From a checkpoint of a small transformer trained on Wikipedia.
Size: width 512, 16 heads of 32 (4 for keys and values), MLP 768 SwiGLU, vocabulary 16384.
Architecture: RMSNorm before each block, rotary positions, no biases in attention or MLP, untied embeddings.
MLP neurons of a small language model. Each row is named by its layer, matrix (gate and up: input weights) and neuron, and shows model dimensions 336-463. Each number is 128 + 24 x the weight over its row's rms, rounded and kept within 0 to 255. Numbers have three digits each. A neuron's up and down rows have the sign that makes its largest values positive.
After each neuron's rows, "fires on" lists the tokens most often at its 100 highest values on Wikipedia text that the model never trained on.

L11.gate675:151131146154098129117063122147155138084146079154093156146119077101119146166118155121190148138128124134123127122120146141108136132159124155177149142089098130120162111144103144162090152126103151153112118128127156150130139114122127153124151133095112153130094107169124124167098176158084073134138152137151130127122135117106150140128150077105126127147137162081107116121138135158132129112138
L11.up675:162183106140128162162148178116158108138085092116146125146146186143150115122118151175141107124146156149152122101070149145102116119163113151120095162067123142114134143153179099115130143104130148156131129126176101128115149126104094147108123093120118131111145123144127160158088101154097157148142104118116156090099121130110124132157157145150119141161173140141137141128115113177090099149155
fires on: " a", " is", ":", " are", " the", " and"

L5.gate476:090140150102118143169107085120133125163187100122155134117122148131156132125173168189102166114129142156156155152100182096111143114140084131131134124135127128136121155116099167130111120117085107117128130103132144119092128125156131120121143114112119127157138127163139138143152148138078110095131125185154093127147120131166157156101117138109160118137137133104133151149074112106105153092115
L5.up476:110116154157133171181085114108151147132159133174124136152137130140137155141098177105147078173111126154157092144136097141141113140164116145133093120112125147116080144127132151094172143139137087150100083174116138118102114136108131106218165109098138083121158141164098162094143131137121135119160136147133103131157136099115145141102101119171113147143149118106136086157132130148124144132140
fires on: " for", " on", " Luc", " of"

L4.gate725:108117098100140129175142176127113123132150111132099150093121129107141215118105153150108091120131098094103104120087105100154131122169135116120198089085115151141111127102124142136128096130131120120093141128143128126130151159139141095132133096129163135118166138098135126091141160167089073134140092115112168105084125140139131100166124129142141125097140128088162080138107113160160121149134
L4.up725:119120127123136095149142146107111116129130131155142141143125119117139233146159159133151129097131113095103098088135146148131111126108114105176160137093111171157138110107097123118103149116137117131074144129104147167131155143171102127107122080086152099151132110110132123116142139171129121117127149137130156079136158108140108120126108138142081148108155138109129113126127162122111107117110
fires on: " |", " shows", " FI", " (", ";"

L9.gate453:175114111119145153117125083148137101114143116118149130111150146131170081104094158106104115154109148129147177170105177142157148145124129116126123158144108118158156098093122088133111124131106193101130132143133135110160117147150155156160117141140159119143108158116133141103140122113134126094096174142113156159103106173157142147127145132168115128127089153093127150105119157114147102117139
L9.up453:149109159103111120106120140157158100090107109145145089123125190165152094171141085133112182134161140085140174110133119138119094122120129155164105133151129145155136073077113100044136124151136167124128130109116111117130139178144149174137119160098104144137151098093115152085155156114111111093075148115141162161141142153142156117177180128128096164142154135144119120078108125158120110163112
fires on: ",", "c", "m", " ", "un", "ast"

L3.gate210:186118115147137142149152173147136134079106187122131167141146103160119102128157145137131175137138144141127132113142162123130132142132121105103113123147148134135113118141157115127126117103149163115130088116151082159154130140106095157134180066148122100130117153112136120125161114083138124122132118146147168123157082151148100131164147118111142144138158139118129123168133124142111092131163
L3.up210:152143135127116080144149157121163123143135085170105136138116102127153115116114126152120140144131149146062130148129155114151102132126097086098109115129082167151109114098152161116159131143097165072116146135123150095151093154131126139143177117105115126171130178116169128133094108130127156139130077113150162099133116139136130157129123161106111107171137140119103119135125100126188125154105
fires on: " Championship", " Championships", " Cup", " Games", " Masters", " Open"

L6.gate584:133081144094126187140140146185156125147127099187111131133172125149165106128096168113095140135106123106116123100145131116131118145128148107115092177134127147188143142133154145140110118124144126090101133120126135134183124153143127111117142158133087114089110113144175112144097163058087079148120135143176159075172130113098151114084093135167137076109119184139120134125194108129162146134086
L6.up584:122101117116154145168142160150135133139130148142103142153155113132151134103140125152102142121124112145104124115165085118115147153069149115100082128111135121193165167108138112133090105139138113150095164108129136144138174111065122124177120141109138102126060075124131078124141168121124124152154111148159151048144137129131118125070149153165168100174099171178164131110152143118094144102092
fires on: ",", " where", " which", "0"

L5.gate644:129131110105142100127128104123101162109145113132136162099128119142092129110094147134122120118112150076138150155154168091123140114142097138119143173137118115113127075120109141157120112134108123164095141099122155135110153121130141079139126070134122149108076131152129123107160161132120103134148096170126104164122114117124130103148147134128139069155119168129114094097149118130127126173131
L5.up644:141130118136115137127119098128088131090158103147170109136133133112102102162139146125141078143143131096116170185119094156109103128131129170155179153127118112127134119162139155140107111118110129140141172143138105120090119138115087101149133117099129081125140115153115141154140111121127127141182100144143111116138124083116136099098131146146104121149142124152103153136131144118100161155092
fires on: "s", "9", "6", "7", "8", "5"

L4.gate201:074154089151104170153113111127120116137126165130136126114148148133140132168139139138135133112140104124105145161123088135112157120147151125122117121142109107106161097150126104082164118162135129101143159089138169170123081172127133177100141166163138159090109096147118195168120076131157130101164132154150150107138155112127130133105155138129151150095134105136120098138142111139166152128131
L4.up201:101149117143145164108122096135115122136124179123190125116108137111121144163162108101149155091157152155077120187120090096121082094134133092115097135133104105116109081146143103093131146156119097097148150143143148162142114141168166190066145149117119162116140090124142165141135055143136142101136121155120142086168121119126149140110121124151154132123130102146158108113104080154154139143128
fires on: " |", ";", "|", " |\n", " "

L9.gate476:085108168147115098154144111135112127112079136100164140136150109169135086132115112192142128140148110134146132112114131102118152154145114166137121152147093091164112086119108081107136132147096135113128130107171101121126109114166135103076155159137137110098115194173102131157120107124133163104142113129121127071182142114172138156130117088135130132156143091112118111133145124134133122128123
L9.up476:122115110120134103086110127148135093132169120157110118164110155124162125114100104151126110134155090165114130143127119141141157111174120092085151111104166135143113191119114130109153099091161110139051130095137140167114137120140127098114156098149153141083108142098132128123151095101144140094126127117120099156115097120093100131157142134137134085139138101122112123132099110118103149124100
fires on: "p", " in", " ft", " m", ",", "11"

L4.gate57:128110104100093111134152142166079083132144081101126163145133150126171139114092126151130106122099098110148139141074129134121154156095114150157124141165099115127184117124156174138141141108127123088138103128104116119106136112105134111114109133111128106140131164138127133132091122142112095132131164127150130116117150172098197138154113112114127134114127145182132121143107106077100134085133
L4.up57:139147176119157103132100145188129122102172104139134109132124135144164139108124138167091122146131117142096095116084125139139180176115149177135097096093101129145113095156135100111148134124149143156124172132139141163124118127109139127135141106184146172139114157110154124144118133178117162152121125158139145101131145138147170154129134152117121124131089115179136099159093124166126127143141
fires on: "o", " or", "io", "ico", "00", " with"

L9.gate260:156087145115128136127098138100129134112071148156116158145152127124142110175100078162180160107135099189166125143156124087178085128150120084141106157131097153162125145130148099141129119199142159133121127139154126162173098151138093079114152112122103114110142166111114164176129146175139121136119110076091122131131124176130110074170118108136148084113164115102133091131114143151152077111130
L9.up260:133123119109138139144158109157114145165146134096132136098117105097133160176111151134137101129142118082141136097124152073092110060146093137155151126138163162148125187137105110095131136149130163131080134108064136120141127098128096123114178104113099125123121138116155150081123132164124133106125119121147111150125145149135119091181133125102170112115158111111098138062126128115122116132102
fires on: " |", ",", " in", ".", "°N", "\n"

L8.gate439:186109128117162106138090141109140167126153169111126146144124082124129129127140162124142117177111130137124143124130089145148124117170116128113151096156127146168143172083143161146127166162074133133161150162135157157134121146114139144142094135117123112158135111098097122131114100140162122176106129163140154106119128125119154117102138131145164118177137119148112184132109132087101121119161
L8.up439:129175129147133138077104137178136164127160104136122154094148161167133137136098101104125088093122138147114142094116113106133166129157138127124114112104120132151125102131126142139120114145113131109124135103131139143138136166113103097141110127126112149156097123099128160127164156113131151150122118132112150126144129108126107125108127166157128147101114149129089150138106126114108164136130
fires on: " ", " as", "The", " is", " of", " name"

L8.gate583:130124147126162169095133148098150149095152174149169139109138113144130071135153072108099132130168132108102161119131125117077157157134158124115086157146147138147119159114141157102105094137120121089136146120105153153103123177097161118128167139102139071109131109121137109157148125135103163142154085128118187106135135154074115134122090098169164171046103102140081169124138103110157183080109
L8.up583:162144147108138128099146110122124090175125140098155101104104144091193128171153165140089142166131159118113175131107128144129169122104137088139147129104105137167126128143145112116138153120108148125142094146164171127113147124097120123167112142148139106147079118140125117130138149101104113114145150106118068130120111119075140151098100103146106125089121169114161090151111082172119108121133
fires on: ".\n\n", " more", " a", " very", "\n\n"

L6.gate461:085127114152106147132163134153134119147151137112127097154144103137130109118143143059119151144130132142105098140115129112167105128131101105100119105122157123166168154142124125201123126153117134126130169107153122131120134070134091128172102151121123129146147138126098150119116165157119098182100173138086147143154124139134150128094128147145142116142117123173145058092134133091162141164103
L6.up461:158159130133099135093087142163109125084175139139102126119123127194127125172136104141112129119090107133114129118100088120121099157112115100149127138148139096083138104153144177151155109144159117128135100152145113182100135121111135118107149141089134126113132103122146135199164123111139144131083155141140120154161084122107155150124081129129119113147117095157117117138153135133091138150081
fires on: " of", " in", " for", "==\n", " through"

L4.gate346:104098105098171105108152126120168126138134110133150160119105134073131168141155097109184088080156125170104100112130137101142100139119108106135114137114159102159125118100135136104133123090134117130114144088134169164150116114157128099131107112133119149119100083152128150149131122080134113162121109136140125107132115135104140115152094143146117116186095106119132122092127115156158115116129
L4.up346:132101133149115069131098120089140100136072105123120145115116104113137170193125142104164167149143142143105082122158167123141132107118088155109128155138147110146137143173091146106109143119159109138096132128175170135089154135167111101160154127107139116109128090114143158083128114131127150113181114073122135076152123152133119132112121138161150133161152123153114072139147139107118129074131
fires on: ":", " /", " :", " |", ";", "0"

L3.gate522:116095156129107124123143165118160151090102143140141154154137104142144143160147127118117127109146112169075110145124134165141126112098075168123157123087152175094132125165129140159127138167123088132109123120126135096169115106110116158155112134132119152099094128114141111134113084101109166115114179155146117145153102115100138161115133146101107113097160126106113120135151121115125123152122
L3.up522:171110124128120165114120147125121161118112085123119137126145155135091113180124121094098097131170082161089128136091127121119112114060122137123153110114132140137141123138140169113139093182158115095162112120152163120143083087079107141158147114147144134120094141098084123088121133119095123095151165136148152122139141093145122178169134137153146090078130148122131133116129150115108138123156
fires on: " that", " which"

L11.gate284:108111121111146162124112077151116137132101159169105106123132173112151109147127183113103133158142156153153164138091099090132148135114146158096150123079143139149112157126156146162108117112154133140136137079158124122101117103129138127165145125113176155144160169168135060110126090139127101099129129149100068129112119121157155153094147141079147109116118146098113142116079110121119107131147
L11.up284:122140128110156133126091138145136122084156132152127119137121123159120084102105165100093125134112162147143124177135112149155116155103100123125119142124125124079132129116113159125139108131098126129128112104125100100144138108106136104191109152159130099147162123149156140143108162139118115103104139146143151139145155108117109111126126082168149112138108120136137083099181145167151146069142
fires on: " for", " of", " in", " against", " with"

L3.gate708:118125148132112152140166135127106133143107106164166135105131025124133126154113141165166120133118125105102159130147085156134139133152136141119115072130088174102104118119103134103153115165090087123163117133085146172134129154123113128130145122119142077107193122155166140140137122118120146138180103139123120161146100099127120097107097136084120141103166119117142130111146118114117165111102
L3.up708:151153099126096156143112104112108160127096146138093135145138108155133115144123114138117156132127159154076138130159194141145124121146122068135127084130121123159121144100144136111118125100102143116148145159079139098138138118129128089143147162158149166163112111109097078139095162105114166134194114125108124110132172116125151120108133129138120134112082092121105152149132094139110155148145
fires on: " work", " research", "ations", " worked", " works"

L6.gate282:101123172136134147142163137109131109110126151149116146132052153147122134056130141132092143135124119155145142150155059127148144139125120150111135152182105137140149147116110160116084140123130085118151135069171120121169135103132083120147128129107110153141139095152129124176133155127114129103153120208180082150139128119125138151135126128144113102122133124123099145117085138110140120124126
L6.up282:079139149119098126131076082147143121084162151157138141148092122164104161110094153133104090083106124148150119128108142096158135073112111157146142141147152125117113146146133162123112104141130168131117151117115163132115153111133126096181120134141147147095102157133101161139158151115096089134123122115135132110173122097096137147108121122115131122158101138116065111120121126145127140091129
fires on: " for", " For"

L8.gate98:090140113068143115129145093117090123108154131105147153101175138080175164133162098153113150174115164195117157161138147129116170095135124143121103112127090127146118155145142090088122146113128137165101117133166138129138088173076143115153130123130121152139169120141144145115160086091110127138134157129169137110145151121133140146144123125103101144103124147113112108074141116127132168118139
L8.up98:132137120104139102098142136103130133140137083092146124120129131120161187135148104124142174119131157114089131126148124136140159172130163138133140109092140104157118129154161126128118140197158111131124128109143145171111121199114123113155099076129136168150114103135113098132142091088084152123157095108103184158108132139147137140141130130141077145100077164149136117115132125072154129125133
fires on: ",", " and", " that", " such", " same"

L8.gate709:152113054134132138162155129099115102150095142133137126125125106134143109128154124121143109141125095086077152124111127113131106116115170099130118105127132131169171109130152139123123133122145106147154078120144118168100137122151146139107092143159128107089059109139151137115122109125144145125154150134132079127174145134110147124147180117135147117102152139084115134111091109121117148128106
L8.up709:159170083146140125135152123122139103131102138160154104167150136139156127184110149145124135135099119119126140169144094109090158091109175097094117137146094171138139208142183077105144115136120135154166171125131144127137149130141141153100112099134128154112110135127130137107148090134162149183113126102127134148142126136156153085106166145103148115128133133120175108103150159142136151092156
fires on: " |", "p", ";", " |\n"

L4.gate85:158126109171112140151132114147131127124128132070117160120163133157104129125112139101114126127126139134100140173140115121116092159105105144106145116156151126097111156163154155124146112154072140175145140131179180146125114125144114169100182123125117166116137102150119120116120123104087129164111148120173134113131129125090124122130146143152129091121122162138117166124124114135134131129109
L4.up85:138130136145149125178117135115142141089108140116152135160137149116087155133127158142114137108146129163098119149142077131127135101132118153117127127136136124149112131123117136128131132181129149119149114156167116108138137079156166148107116106137116143116157082123106149157139116144113131167106143145137146146132099120150092110170127112132147127144150089153119129142124146105118143118130
fires on: " |", ";", " ", " and", " ("

L5.gate79:133168112133138165150099144128120180155101144158156172134152104116126132111113145103155155147163139101069116155170119141122080169140147150100122137107145124117130151133107131124089137131124150134142125130163113152138168111088128108147141107118156143144157121148086112144138099148130142162145147114164143138168130136156121122138130158169141157128130111104097114162096149166124112126116
L5.up79:167119116095152119138105114133124149108169120164142160148147136096154101125115128154158124108105114137119084108142109127158174151173118149116093136118142176161113117098160145148121139120110111148135124086171116088165161131152149156126080111153094174158119135126101141142110139173139142121150156098144104139140117174130119137112106122137083117136138120106162133141146135132141147127109
fires on: " ", " place", " is"

L9.gate701:118087108110117145148124154128133104133137180094104095136126098117137102083122129130108097131152100067104117171112116105157136142141140105154119078096110150126127149147166132131152105108107107134101139123140116134107117120133136150127132129174110128156137142150140116129141142112136162105087067121144126133120069131131109148149103129135120154126108095125126115125127126105116159122111
L9.up701:174116121124128147108122077127098130140081151148125136095153155127115169202088161096144102101120128157134108105099107143141122149097196144125108130080114145133141152149087164136144155090144100112122102154140122108150132150103155152101146152105099105120126132111117137123093146130070118155139126126148120113102097123124167125135126139087131134094136150123097146120129155119118095108145
fires on: " ", ",", "6", "7", "202", "3"

L4.gate498:169158174140151180131168137134128150145117127142150109106153143139147155151107154105156162132106133151065081120152123138141112158156088124097155094115103132131119131163090134130133110125114131095128103174145124134143088100091115154101157145139151141094131114144142166095156124141100119129146145121155146120168104173128157091112089149076154147169135120165105146138107108120108106085109
L4.up498:147158115186154097095114131095134104145088096115094154108137155121155118139168161129115122148135122131133087079117137146138148135115136119136108137088129105115137116141105163125146180137102129093161136108128092075105141138121129151132138144149139137125113120126171149138134120166102087115135110112157130123120163108120120114136119148103097109128109140113112116088125134157123131124130
fires on: " of", ".", " –", "ad", " and", "ution"

L5.gate87:146133131097156116108152198112118178138175114152152160172113122124117154104107143089143149133063115137112113068132099135139119143175095138145124140151118126133158140192120133141129132162154130144125093108160128122107136108147112140098132112104118147136112157094115149172087182123097158142140148136098136103167166122108131132126157108138099163145130164142083123136154127116112114134113
L5.up87:152156099173138137122058120123118138106125108156121145160110136142066132149102093114103093169113142156114138129121095116170111135128087114135137130111110129133119165145132144101187123148144128138105132094130108097121133113100136126095094130093116101085171088148119136126149159144118117102104121139108151089142124127110110166111147133091090178135154178081137139120149179140135158136130
fires on: " of", " for", "of", " in"

L9.gate541:114168147123198151198133116120109141112125164120143136121143108131136123105138123103164123113115153099114144136136148099124088160137151128114093106167085078127107133156112113138118114139173103127151101114156116135083097153131114149117140136121093159057108100149131122132143132147144134097170097142167169168123170094106150110084093127148115142114144120164124109096112103090147098107142
L9.up541:158108132118138187151090166092123114163134117167126140176144097132129121157087156100172174123130127120143129163088097092152153107117123098125103100137145130119150141132136138105122094137103109129142103159126131161149142124093135122130105112188081122128123114126117130129133113114119091153118133152123153115135158078134149161142127165114134107126163132121152163139166107139144125112049
fires on: " |", " |\n", "j", "p", "vi", " representatives"

L5.gate313:081118122129136121145129118154106130118101136117091175088103113178088141144086153115138130133156148162133138127129087129142124140111126076119126133141156176154140092118103159131194118121119147129090131125171124126111142137136150127105083159090141078148107082105115105158140153117163099145164164118158119139079131126150123112119143137110174126112121137097075112137121116170079102131134
L5.up313:141173075156120131169131131132094100113098096095101170122072106082096118132112123106100120112142134131131104144109120150150143096106102103106079141138119171126145124100156102139142132162117151139130133153176148095122151164127152133133127099107092083112111104108170112130108152161086173134138168130175129141117134157149121158143170138102134110124134120115104117163128090165132049139084
fires on: " of", "-", " three", " which"

L6.gate443:174142138125141123171073128107107148093142107137112110147129150100134130115091117117141173175067172126108112115126091154130118157154103135147125152143123174133114108166151172142095122108149172114127110107117134147141075129153145107136124155137160113133153118138126123167133134134091119115143117108140132120145112116143124156135101145120116125162115129117115141163134105095133152124114
L6.up443:132122109113214115125130091153144141120101157125118106147147161128107074109138143170135125120103096170106116102100168139175092148139143122146107094139111140124140118127134169121154139136138140127146130102117155139174138142146143128106102138101130137110095155107139148131186138168122140069126110144124126151101116101150116163111120112127116124084112134123122141158148114102096118152110
fires on: " of", " in", ",", ";", "ch"

L6.gate691:165134159075124127149112126149141096085102114144124111124157140157092120125093105160150181171139077147111157166181111117145109134125102095141106099114151186124055095133123115120172097082145134153157132131098110137149127127125160105165093125069141126110140155100131136106143154157159165112127155145129173119127173125117147086092122097137144137087085109133118150112094151110130131131123
L6.up691:116093153141106115167136128136129160130103168112098169133120135157168099121136125095122128121145173106157096102081123154142141124135119081101136105148089173112146128130140140126103155170152142107115099129155115158076145134146114149129156150137143114125127115132163172101131119161086134117132136110111075153132124113105134126078132144119119121112125142153114093173136168164118094168174
fires on: " of", " than", "ud"

L5.gate67:124109158138148133062140106146126111150127098121126152107121159139151164136128132137155153124138142115127130142156145128137093136114137126125176119103161092136134122108138130125136132133156061102153126137125121168112083150123123151089144156173136112150121119117186102135117139091199138093107118092100199160085130141123132133144116099134140103140160090142124157091144167142167086083159
L5.up67:100128095111125172107103153115130121112136107116138141157149128141104113072133138103102167105162169081134138094133102133148146091123117144108139086144147103114151112111154151112166161084129090119104092169107166192101137113106152174122130140148128145134155130066129138146149127091151110085102134124107150154124135118128122119118133141136185122178157125149118112110140117130080124127171
fires on: "el", "or", "her", " to", "ars", "er"

L8.gate602:145151132109144117118154142113103163116125165096151120105163107113141134082091157127122117087108164111156137125131151116128107136126151166113121139105104144146136141143103148160168136173136124106133132099149102141123140101138121173153146153129169088118120141110143085131160129149121130122125082098122126108130135133115101108197136132137112135128168134090137160126131097143127139122123
L8.up602:127100137095104134109113094097124121148162140148075106083109154148126141155107129121097135108130145161143141117114116182165109136143168133104138119072114130088127098128086161149097131139135106117162090088127062105135138148124114132121154143123129180120154134107136112127153117125130174119167177131112107114148166137155117126085143110114096116156092128128134160138128099119150115148102
fires on: ",", ")", " ", "."

L8.gate26:111108122113121142133171150119152112138145128110138123109108107132159170111105152135129168134097126137102135121123114137143117118132132129117135151117120099110072128130178102140148138143159115091132168154119131115123125119169115148062125121176167156165159103109095159114101104110124134150139150190118107126116090100179145118140153103117139109105131159142112117126135098115186094100092
L8.up26:155131092170086126113083125153106129140104104088132140148138097128078137159148163130187141098131114125117146123115149176074143137148108146119122144149149133147125166169158127151168171117128100126134130110081123070126099075117183123123177162115144110107165161137161091097135091129117110151136080139129122105077137135128122121145135153129099144118122143139095124096145114155116119094115
fires on: ".", " and", " M", "b", " &", " his"

L8.gate723:097104064123112159138155103091121101106126099129099157107124151119138146144145161137100112110098110122117156117115117114157135128117152140152169086109141117137117118081130158092112153096154132102127120104111164114152105172131130120137105132134127089118124110089121160145160133075116134112133153144166129115164130126116095120119137108098112142100092132095089150099168134107162147124106
L8.up723:072113087154121140132141136127128098115123075136097128120134155140128151130090132154105112134118124101160122099126147085151145098102165100115146117142149131148119084102127189129133148137131105134111114107124141126134098150136108103155124127107080118143125121110126119115135130056119118106141148111141112141112104129123084125078170099118125148133086138124102147073154130079119127083142
fires on: ",", " that", " \"", " as", " However", " and"

L8.gate716:146139092076122142085113068088144172085112122090086163111128078113152132120150128086119139143083145096147130123102119108158163153150109057118140166069151152142147139100161152157122105113111135127108119109155126154099140121139141077165104110134146122147125166150116149127161127098081104121168154160099127139177128119144148137135116153151098127169066093156107141121125091134125122141155
L8.up716:152135128087091107075112097097100147140125118121069168108147152158126136164151126128133102117107145104089128119087148075149153139083069138123148156125116117122162138107136130133176132112085170115056147102140105127134165139102072124160108097127162130114112143127088135130126135105159139121146130121091101140163110151117110163070145154160154107115128099115081126158109120144120148118158
fires on: "3", "4", "9", ",", "8", "1"

L11.gate14:104104120153118123124121145125166093103060122134117120135100103124145103132122123177156096174132132083126167117121139153168172130130139142154150145133134119134123133136130111126100118123133190152101107101133159120098132092150124140128114102103116146134142154153123116125111122195088145092097095180139127114128141099091112118106132098083092114154116117116156147119084164101127131135164
L11.up14:163112111154110082147161120144139110158079126171125133194135119131087118102156138173104114113123098107131122134136145152137104161119146095107131105113106096128165111105086131120114140133159126134172146129145128140125143135103150154148138109151116106173140097120153120166105132117134123147141148127125116113063091154118142088131159158118129115131122158134134138138128182167127111096104
fires on: " as", " was", " is", " not", " a"

L8.gate255:170116129151131103134160125153102111132136149087111157123165138169120117134156137107155132193163041102127131142145102164134155159154099132129099143124111135124155099093118117148132101161163095116143152106142102135114102129149099076125134181082112124164110109124125120154105141077141154158149146138131121111128161132120133116131170156141160141110161096118113119079101145113130126151147
L8.up255:090122121122159105138099097099141115105118131093101155151139134114106126143107121118150094116144160091121096141135156123161145117159119125110096112121122123119127113132149118097149141117126133131125141088165108077147136164160103172120125163148134155163137112112144118168102191085078106110165069070141085106156105154152128102119113139141152121156160154143138169126130117162139168110146
fires on: " of", " "

L4.gate133:107163139132155146127162138137157116116186178111103124138137153121125102111133146106142128124134105171198139107118135168124183148157119135126119080137177136131069113123119130125103097154113094136105143066139143149135131103107117136158093097113118165109076119122158134099128102165136173177132132124192136104114127086135161120132149167161118078140109125137099118156103128132152151125141
L4.up133:126115192101189087130156155157170105157126107119131138146135188109122141153129126143136137110169168160118112115101132141163069126157170098087122153156124089139112140125127132110170120131122137127115144162131187109123116132118108115109122134138170161109148078097147130115148141110127155159123114143166107123164104125157108144094097109159118136105114117161153126118115135103141137111123
fires on: " |", " Time", " ranking", "val", " time"

L8.gate112:134088138119082097111131146109125155106112095101130170097108124125184148130123149122163134084161079143107095147093093140097108119146071146083173137109148142148081099152137148137101113181125146129154160146147159145145143109169140132155119123189123123162182129093078142146156082103097136130141135175146111139148120132126144110139148133099105117178139083143119124123102121136134126106145
L8.up112:138127158116101109150175150112158117101125093062127126083113120079111097132102121139132130127138094168074105116117099146135157136100087193115164109106149130138125085150136146160165140127175138133147136116104101125134136127092148063122125101124128113125118138149133124143193127140142130103107152136152106102107151101126103141171156166126091119140129159139131134101090129095108115144170
fires on: " that", " which", " ", "197", " one", " n"

L6.gate491:161104110132161180127110117122123124137132145135142108166184093110123127150149138099150115117122104143109078138113158135147116158159147125122122162149156104137110145161148168112078107113128141115101136119172144164153079108132156096093118128159154140113157155163125166134066127133125150140099172143081094109152122152150109098119119117108171143105102149130129120135124128125120115126100
L6.up491:120146122150155133110058154136122133126127131110150133125169151117104121137157106127098105120094143107126139094123167099132158106157095127124072128117175102145127138128161128146123132137130150153098112117143129119117109093139140121098155125181129120092187131097117169182125111171174093142130160124126121140131154167150105142136148144105110103152101147121111135124149134134129145135146
fires on: "\n\n", " =\n\n", " of", " in", ")\n\n"

L6.gate681:139123162126074139163117086115149071119089135075115086112135142121089140170141143105062127113144113118154138161147124125103142130165116173120075093120168135157084134100141108089156126101077134131115145123143123144141131119059136143125132113103136143143137130143091184131117146169104133151135153133190121095125114089165155142136133165097140166142146116175126107146126132125119154079155
L6.up681:119164125150112119115114130102099104135130163110119145115110133140127164133094135126150139137138124101150158170138144133077154133152114169136132099155132117134112089143102126106105147080135118109169184103159117162101082131097114145124145098120129129113119121161155118135137169155128108129105160149142130135155142137096165139096155194126103157094108140144151140106079142108118124135134
fires on: " ", "als", "ew", "ys", "ath"

L6.gate432:138156114136097154110126157112142123119139128140161111136135105135125101173136170131125162115104147114146101146095130111131123129103108129124098140117095148135090091186136143150146132175116115125145126142092149116137110140189137096136120111139126103161089166133111088178150119102131132108093112101107135119120094107119133138094113150117108096116121166114164119157129125137117125117143
L6.up432:178139138135135144136148104102138133139147126105109107128117082152150157090161117132132138133113122108087142148109117178106104127173125116067107113107155099145154185092133108144140179192123146103096152122107114130104166117103140118152088119143192098126110161145101144141071087144102126092132082159104123116134148140142139135170099125114119148114123119109140128154139132093121120109134
fires on: " her", " his", "'s", " and", "'", " My"

L9.gate63:130165149132115101118126117178160109108116120101137143156117094138136087156092086162113126147157145146103104125154103182099133115194155104165120144132069092146149152121132137125110139108130158122097148136099157138113127112164124122130162144116160137104094126120142139105106085116086128162162133124138089163122112115086129140144139150103119131105143144133100143124160144088123144149147
L9.up63:103107113075131172140118135143130112139121104127141138110130142147145137139097186114090126214098127140153161147111105138144152162123100133170135137142127117135106178155160103118131135088140125117121121139119132106105132156096095115153119100121066094117117137070100109106142138120088138101140130159102173097147132109114148119185111090149102133092084154106156172141137127108152105137133
fires on: " a", " very", "a", " an"

L5.gate163:125165137056137122133165149131145155115100121140156125168158110131134104117105159141104142183150146126133152097142144106156151157123112145131137116101109140138094107146124084161082060126132126128132157096123089189168123141152148132159120128151143116120109147158141152130136153128086145095101100131156106120155198106155173112101100120130127135150120178113149127157124120117158120138169
L5.up163:128112112122136081158140157057137119153119138137066099164147120133114113125130146113119153152101118143135133090144145156140122109117125120105116142151090158121141141145124178116100137137143124186103104135142072158148144137119106133113121161148135113157109180116144131120154135156145105167099092133105129084153154145121143105123090154152109130145119095173160165134105162091118110138196
fires on: " of", " from", " on", "'", ":"

L6.gate664:139118099164094173081148108144136124123133132124132107123121121179131164117177136184136151124163064153155128160145140101120177151074082146155144091121118159130129131137101139151143138110133109153117138131098107150128144154133132098138179162107118158061098151092073122132154106136124134127093107149127125147135150119102082151101168160102120096114132141156102132120133133101074152146100
L6.up664:140115108106085134160096135188118165127112151114123171107153147140099088142145110130119126140154101111128135142153147092117144130112107113122180122113120153107151163136140103124133107096157051180167107110108125161119114098115130140119161158129103117129155145134097126122156145137141096128149114116185131136138150133108118156089121121142112096119109145124113094098137096145106141114128
fires on: " that", " which", " as", "You"